config.yaml
d_mlp: 640
activation: "swiglu"
positions: "rope"
rope_fraction: 0.75
qk_norm: true
lr: 0.0124
lr_mult_o: 1.5
schedule: "wsd"
decay_fraction: 0.57
seq_len: 256
train_tokens: 388200000
dataset: "wikipedia_en"
MLP neurons of a small language model. Each row is named by its layer, matrix (down: output weights) and neuron, and shows model dimensions 64-127. Each number is 200 + 30 x the weight over its row's rms, rounded and kept within 0 to 999. A neuron's up and down rows have the sign that makes its largest values positive.
After each neuron's rows, "fires before" lists the tokens most often just after its 100 highest values on Wikipedia text that the model never trained on. A number after a token or word is its count.

L6.down393,202,219,258,229,210,155,169,172,202,150,208,220,195,174,184,212,244,125,240,221,238,216,208,166,261,151,245,191,186,219,216,207,184,199,146,196,193,207,258,199,213,212,196,196,224,180,194,212,196,204,139,196,203,189,213,226,191,210,200,167,210,165,195,216
fires before: " in" 38, " at" 14, " on" 11, "," 5

L7.down151,164,189,279,183,164,219,204,197,236,208,262,195,209,230,252,165,168,175,245,194,184,224,174,196,157,190,163,171,242,256,182,181,220,207,189,203,184,229,211,163,212,185,181,194,167,137,189,163,218,161,200,147,240,213,241,151,147,202,184,210,216,203,223,201
fires before: "man" 59, "ass" 5, "as" 5, "af" 5, "am" 4

L6.down323,175,211,239,181,193,167,224,107,224,160,179,173,209,227,213,151,208,193,177,151,169,161,259,191,179,169,168,261,186,219,217,158,155,189,224,236,160,253,163,217,220,163,229,199,191,193,206,201,200,182,199,182,187,179,183,198,214,163,181,218,212,185,198,218
fires before: "000" 33, "500" 6, "5" 4, "8" 4, "24" 4, "0" 4

L6.down303,207,206,138,211,195,186,183,201,177,218,157,208,204,190,251,194,237,206,194,193,235,190,204,230,200,126,197,217,159,198,178,177,227,194,184,255,152,204,180,213,131,197,248,236,273,155,183,217,233,188,170,215,229,144,263,134,190,198,206,196,157,166,231,210
fires before: " in" 31, " to" 9, " with" 6, " at" 5, "." 4

L7.down74,219,229,249,185,244,182,198,251,213,160,217,183,150,222,228,194,205,191,196,191,147,185,189,211,160,177,231,200,180,191,191,186,199,245,185,206,195,253,236,213,214,200,197,198,265,200,234,187,179,219,226,173,193,238,167,200,236,167,214,192,235,197,221,212
fires before: "." 17, ")" 12, " ft" 11, "s" 11, "):" 4, " in" 4

L5.down302,201,186,204,224,223,129,263,193,198,229,240,228,225,168,203,146,247,209,212,188,194,166,213,176,228,174,183,211,215,188,181,209,221,210,198,198,161,232,230,176,222,187,238,183,223,197,225,251,206,188,211,184,184,223,199,212,181,174,247,214,234,181,202,228
fires before: "'," 20, "'" 19, "°" 17, "\n" 9, "\n " 4, "44" 4

L7.down216,239,148,185,187,197,204,176,210,202,182,168,204,199,199,241,140,192,176,212,235,199,150,200,183,169,180,209,191,161,174,219,155,227,173,245,230,190,197,232,259,262,175,235,196,205,203,234,244,160,214,209,241,223,187,186,232,129,179,188,149,155,223,211,215
fires before: "ais" 22, "ard" 9, "at" 8, "met" 7, "TC" 5, "ony" 4

L7.down306,131,221,209,187,219,212,208,217,206,204,211,185,193,195,215,228,177,231,177,153,217,200,250,218,135,188,210,175,220,177,184,203,166,133,215,215,194,148,210,156,234,173,173,225,115,230,187,228,209,204,193,166,154,230,193,186,241,282,234,246,189,199,207,182
fires before: " " 82

L7.down242,220,227,160,173,188,187,228,182,246,213,229,200,189,239,175,182,200,198,175,215,224,180,189,193,151,223,235,178,237,204,210,173,206,216,206,224,119,186,215,204,228,176,150,215,248,254,113,156,183,206,250,200,172,215,237,168,197,210,209,155,216,205,209,201
fires before: " the" 40, " least" 5, " a" 5

L5.down293,230,163,196,217,175,180,166,221,208,237,197,182,163,237,211,239,204,197,212,224,154,186,237,215,178,137,223,230,208,239,213,187,193,206,174,229,174,203,198,213,139,165,192,220,229,192,238,223,214,192,184,197,243,215,230,203,232,219,275,163,210,192,210,187
fires before: " a" 40, " an" 11, " the" 6

L7.down632,255,203,173,224,134,219,183,193,242,187,235,192,210,223,209,248,203,189,219,203,199,248,237,244,186,241,193,216,174,219,186,182,177,176,216,250,237,193,222,171,229,162,216,178,209,198,219,201,233,152,238,202,201,196,196,208,159,222,213,172,163,233,198,252
fires before: "he" 17, "9" 11, " 10" 10, "11" 9, "10" 7, "uro" 4